Weights of a small transformer language model.
Training: a variant of Muon for these matrices, 593M tokens, 6414 steps.
MLP neurons of a small language model. Each row is named by its layer, matrix (up: input weights) and neuron, and shows model dimensions 96-191. Each number is 500 + 25 x the weight over its row's rms, rounded and kept within 0 to 999. Numbers have three digits each.
After each neuron's rows, "fires after" lists the tokens most often just before its 100 highest values on Wikipedia text that the model never trained on. A number after a token or word is its count.

L4.up778:463503499505459487467501526507472490498545474543501511556480500507493502498484489545492506452489477466464436477464446505521527515505529525470444487482521510515472497472503525578508483533491488492506526500521482501460502513491487511493491521461487520519512515552521489476459481443471492537
fires after: " " 30, "ol" 9, " g" 8, " po" 6, "ba" 6

L10.up477:505522523541524478506501509467512537489483497528502524485460478494501515465511437520488488498510508517497506490525476487496460500471468459533469529521492530503512497518511496520502511482497493538490532483512486451469523488523532486496550491525477513470563496453478499542507521506512485462
fires after: "\n" 21, " \"" 14, " (" 10, " |" 7, "^{" 5

L3.up4:505523526483515504540489471488480499504551506477504500502505512501489504474506461505497518517494490567478495497506523525501510514534491503461505467526507484490454483465505513467511524502495506511552437482496484513509513520461520511494532530552517529451468491508484496508496437478544504508
fires after: "\n" 18, " Ca" 11, " so" 10, "la" 9, " Al" 6, " Co" 5

L8.up515:513495501463507514478507479496484505483515498548483508488470438482481528487484522507534481547497470476539452490525526532506490507486554497512499473457479509514533498511522534537507512479461514509507497478498499481460503519522489480477564502434510490473474498497520536472493515491503489542
fires after: " " 31, " con" 20, " P" 13, " F" 6, " re" 5, " Pa" 4

L3.up184:436504483500417496485486497489475564505490439505502543486461460513512522481504499513455549479533504495458486495492514513457455505500504513539519469506469462547517477481467483449483456524497510460527433538465494509532459427482567524475518514521502509493552512514528486487527492476493532553
fires after: "log" 23, "al" 13, " football" 8, " engine" 7, "ite" 6, "tro" 5

L3.up674:533533501505505483469519481524503531481472497521500511513500517479441523461529476484501516489498491510518506497502521485534529520525471499537516540523502491487478505527527525505463561453509491451513463536483534471504509507559519511518529472542487484511480540512482470442516447541485492518
fires after: " Ho" 16, " h" 12, " Di" 8, " di" 7, " Ha" 7, " co" 6

L4.up558:504516510481513480478517517484493511522521525479522488531511546450474515509582508521515513514518536537490506554509497511453488478499514465497471481485513459525516503531503507495514508488519498498552570499488475440481475509461501474490507474484525522480495492478510490511470565461526487502
fires after: "o" 19, "ro" 10, "d" 10, "n" 6, "pi" 6

L3.up299:518513480484469484472543459488489480544500494513491489507510511539524483504482481511505536522561465537530494470469505479508483525493451515502499490526525478531541497523495497480556458505507507495485537500488460482501511480460508500480507505513503527496567484529486509477436492484508500545
fires after: " st" 18, "b" 16, " d" 9, " c" 8, " C" 6, " an" 5

L3.up219:468505492531529501520516484487488471521511481528449510490502513486496445485530483538484541478519511499495470495451490516498513446495483531501480516491515515484517516473513488557527466479513524521437527471499498489474537504514463457499520538481492562507481520486472532488541495508515485466
fires after: "y" 28, " K" 8, "d" 6, "com" 5, "–" 5, "di" 5

L3.up802:524502519518463464509458521522502492531494512476494464522494542494533501485472503502518488483482471512501510485502496480515525487512487503505503488505518520541471473490493529479502511464477490463441536498484496533491491466542555512509503474494495499483499455504514455551524527508459518483
fires after: "or" 15, "an" 10, "us" 7, "z" 6, " Z" 6, "ab" 6

L3.up749:500517517502532470537490501507549445477452505529496494511520512526456514481512488517506505519522498536515455474516468510497500504552469491504472473478529504526459527496456517538486518432547471479556485559511482474495454525524474487480515529546471536516518482522511487498501557451461529529
fires after: "c" 22, "ne" 15, "li" 6, "ic" 6, "s" 5, "lic" 5

L3.up305:483558523494507522505474518480540504479519490488531465486553486505483556586483482458503481455475488503450500457484506502511474491521527516466508469534528426500515506511488499497498491516490518501485503500464504523509471516509534468466490502481497492503484477484468471493482555515475499478
fires after: "il" 18, "ar" 15, "ant" 8, " Al" 5, " An" 5

L8.up571:478496471490512507479454474491464526483480491526507532506536529478482516485505504486463571535494521479532525462502487489478508482497523549530461475460467506492496480470502509499497521564471490488466498495552536488496492530508479509509505520467488538461517511496491505535487414504487521456
fires after: "." 36, "%" 15, "2" 4, " " 4

L4.up547:464514419498525553463526492521497539518515552531503493479469513472547496481497490534505451479505483473521467459528472507504500542518533485488465538499500502513455479502514501495484477523447458549514511499525494478496491477514510481477464481482484491487500504526487500514504529510499504541
fires after: " Me" 21, " Pa" 12, " pa" 9, " E" 8, " Ju" 7, " Po" 6

L3.up886:477486491515550561478504484534487498496517510518509514531490523476477508459494496483478487516477472542519476467499474478501497514484516524482537511480509544508477461482500477457469488527475499476478469518536475513490494493485484526472491489519511508548509455429493513532535537485508507538
fires after: "ol" 13, " J" 12, " U" 10, " E" 9, "T" 8

L3.up386:496518510480566469487548480500512523522479510522506467488519497519566491530534497510524500499501511487477443465520506501487500474516497500503482463506492478503465557539501481446502559529463456486506497523514487521496477495523525496554484498505522513518486518524483508494484521500526502534
fires after: " =" 40, " g" 9, "e" 8, "ze" 5, "ec" 4

L3.up688:521517509506510556483508473513491535489477480500489475472541509505534547516512491507516510479516504502476464474482472493479525502464484509513481472467519505487509500463525463483538531463481520517424437525498502488572476529516552511490510445535512461473488487512517482482489470497496491510
fires after: "es" 17, "ment" 14, "les" 13, "s" 13, "ma" 8, "re" 6

L3.up142:542513536475558538479469465558532481499475454497525477486505495522515488530523476500509516493481525488506494473523476478499542496505497546535519504476519542525512531517480493461527457548501478493487556481528508512470487524497460457477502506483498500462503538493479480519511500528514535519
fires after: " " 40, "ca" 7, " S" 6, " Ra" 5, "ha" 4, "li" 4

L3.up700:520468522501488515472486526465487508486489534524540548501456513498526478482512529446541487500501509458515520475481489497474496508469555483494491523529485505507513479453554530485493491527533463500480476507489504467452533496511512534467482517499492526523518492512487453477469500519585517527
fires after: " D" 15, " O" 14, " Do" 12, "ri" 9, " Ro" 8

L3.up47:510478513510540524480516471468484473445519486494533560516561486502491506542494498492544509498522493481512504503467468493502515523505456516503482583545487489460550448475485524494492472488496518533520478511501522500527498490492488499467502480488474482473431519517470508516518497486529544465
fires after: " in" 39, " on" 11, " In" 10, "e" 7, "ne" 5

L3.up677:458472565522461506497500508476512488513510539522494542505499510507523527484483498454516548475502521489493519459557489533481465512452489506491475533510500476484425515523499496507494492484521486518496515492504493496508513482491535504554523508460496494543510500518466501528522447485465497463
fires after: " No" 16, "re" 15, "lo" 9, " se" 8, "al" 6

L3.up380:484492495462533502496482470471548442504498463485469543526528490492468520535529524478489502479516534490512507500513514493511527482484458488525470520497522528528484452470497509458454543497490508529512488489500498459489558433521552501475492531514511477507501487498502497468492452491459505510
fires after: "ra" 38, " in" 10, " Bo" 5, " Ha" 4, " of" 4, "re" 4

L3.up692:470536522484528525506487506515482481470520502532459515527500573529506503557528454475496490483481506509522538500508536482528510509511480472512498486478475540461488509456512476515493470529541488459476515513504533489499514536508497497504482517489473484486498492531484515509490492487533506541
fires after: "th" 18, "le" 9, " Th" 9, "ph" 9, "ce" 7

L4.up319:483502489513527510454477454478503488479544535489489517498544476503487529496528512532497507521461492472514491498489513505503549488494477505493486502461487460495455504463538505512535476487546547497472472485488507523471449478483509510481478462481503518483441487535529491461516496454479545515
fires after: " " 21, " re" 16, " so" 12, " lo" 11, "re" 7, "p" 4

L3.up332:466486480494521500511493473492512518529520487485504486468502497506487560515505515494536499471480491501522528521533533512439519569478455551514496512449539493479510508537520472536524495499508536492472501517502515499496515475493487477453528475509517533485465498508531501471488507499507467488
fires after: "p" 12, " Do" 11, " pa" 10, " with" 9, " c" 9, " do" 5

L4.up185:495549534500502503524534463545523464496520468468490515527544477493513485494551494490448467478501459540540511512491499508485518496550466540542464526502485522509479481517506552553481518506482517502495502536550491479504483528512486511474504535481502531475445479480498475483506511531448494515
fires after: " Mi" 17, "mi" 12, " mi" 10, "ra" 9, "la" 7

L8.up95:499445532507504455501504513513472531489489487519433471521490497508493476501436501506526525512498483505503453491489532469500467520488502494490510513520530486502546542519466470507542488524501508496500504483543514555488520486521506468480471474503488483454470480499451522486518525475467508518
fires after: " his" 19, " P" 15, "s" 8, " m" 8, " qu" 5, " Sch" 4

L3.up871:476512519478500509508511502504538534481482498490521519523497480545511463503560500526461509522534515512520527484526478488526462530551489464463478449437481504504479562490503481521479535488528457511500509511523499480497466551501478497504498487494457489515526490520553501505517469507529504448
fires after: "c" 31, "ne" 12, " Bro" 9, "k" 8, "z" 6, "ra" 5

L3.up325:568473521517488495469520536476496515473522532446527487472504521528483491484512512490471486448530532536494497461499467536555493541503550537541555498518476536529475523438461526518508542546511512488481483516516465539536437492494514489518475527473508491468467522481501508471456504529462508475
fires after: "ri" 14, "l" 14, "a" 9, "z" 8, "\n" 8, "u" 7

L4.up262:494490528480450511446501501523486504537497492506534466491464516487506527500491502514493507477515549527443500491484503507447469503450457479516504544559507480507479507521475500541538487511517467479524474480541518475513546519486457508501485509459521448509481538484483474496461551527511492511
fires after: "20" 16, "i" 11, "n" 7, "est" 7, "in" 7, "cent" 5

L3.up547:526473474516518530463502501530495523519468482520557529501523515549490491512491502519486512481457499486526533462485500495535472541490502518556519474511505484489512505525504482527516461485489537491484517513483485498476511460520532455482547505499498492506511505520513523467551511476512484444
fires after: " B" 23, " b" 19, " H" 9, " Bra" 9, " He" 5

L3.up695:476521513518501508443524518513468582526476471462498479515491552530543514513475488468514492496532527498500487478462471485512491493492545493476518511467511490484544507468493530460506470482489511499537541479511475498488504500545510474503517502493495493512472527482487485534498509513488515493
fires after: "at" 22, "ig" 10, "ar" 9, "ame" 7, "av" 6, "g" 6

L8.up655:513498511496528467524513487509502514485543490474501546499459447469540465506540559507471468484531506501544479487499517513506502463485500525522535528528503462488519546501548466493508479500501472497490493482508493532491476549514505503522507514491513499469502498499454497510484511495520494537
fires after: " " 42, " is" 5, "," 5, " did" 5

L3.up72:535471487485503512475470470500472524494528544493457520485530511502520506474522502536489491446498532510520473498554465484466464475511523517516496505474511485517473499481551522516484509526463449487514468500471493481519506513471536457524549502527465506527493484510471548501443528494500485455
fires after: "c" 44, "op" 13, " V" 11, "vo" 5, "ch" 4

L8.up892:521492464479486497450542474451514508530488514524514494488483528490496512537475535468510482465485495496475514546531475478511486531498519542527492494515479495480495513521501488490480513476555507490483510557511474531547496436496468533566499469535503473504506523480504502469451512477494522498
fires after: "|" 52, "\n" 15

L4.up261:501479511528548504484488527500487519494474527469476490526500462499475493475486478511504504506523521508523483525490466497514543505513504484471524528514516520471461489494524509526519519422491523520496475479503453479494491518485509484514504461479541495488495499538520481530459517498463542467
fires after: " " 34, "%" 8, "tic" 5, " 0" 5, "er" 4, " 1" 4

L3.up756:534507503508506540545486476467523494445471502480510517470517472517504470479505498485516499493470511527534469503490508534525492450522526498501509505504531445538437483485501502539453521492461513514513490445514546513488505476521543489485488503503525503489506518519505473533501489501481519504
fires after: "am" 16, " M" 10, "chi" 8, "la" 6, "pa" 6, "za" 5

L4.up717:510500500489458491526501512529492500498467500508468460528477449495474479559464523505476520531518501504548483511501489515529491492497500494498502491502541497465454549447488499524559547484524491477496558537474487505490517530490508451497481523516467451472536452492503505545504508489491507487
fires after: "ut" 11, "ph" 10, "th" 10, "om" 8, "y" 7, "ri" 6

L3.up782:513499536483485487528476505470511473491526447511511542512471515506453522473512516534513492494470487497474485556473480477483502496494536509547527537529508485538441530479484519468496504520489505450474508485500504479502461513491471470477497516509512510479528502559506512477490493559538463513
fires after: "la" 16, " Bo" 9, " M" 9, "o" 8, " co" 7, " Ho" 7

L3.up245:495497497527557532480521490510493515492488500478425499485489513508526513472462531486532491520539524493494505497527541492499491519473518533446510562525547498536525464474503490497510459464517546528455503525508515498460486514474522508503532471516464518455553478482489521492466504521537457500
fires after: " E" 34, " You" 13, " L" 8, "E" 6, " He" 6, " J" 4

L3.up75:537494532525503505507498489528474536509515493484560507540504506502527497456548482481468512513416490546487511493560501493557470539497500450508520520550492518485525498508479508515477461527488442469483501535493485518493525499452503450508451459470493478506486485501473470461462471493525499521
fires after: "ci" 20, "or" 16, " ch" 12, "i" 8, "it" 7, "k" 7

L3.up773:476558494474486481494524518506464540535528458507491518499487463495547478458519541471503460488481482513504504538489478521521514489474500486522525480494462545469489475503476501467508472547477471494516482513514488533469464498519461505443496505481501491524479473503447519472492516493475498519
fires after: " O" 27, ")" 22, " /" 9, "^{" 6, " G" 5, "O" 4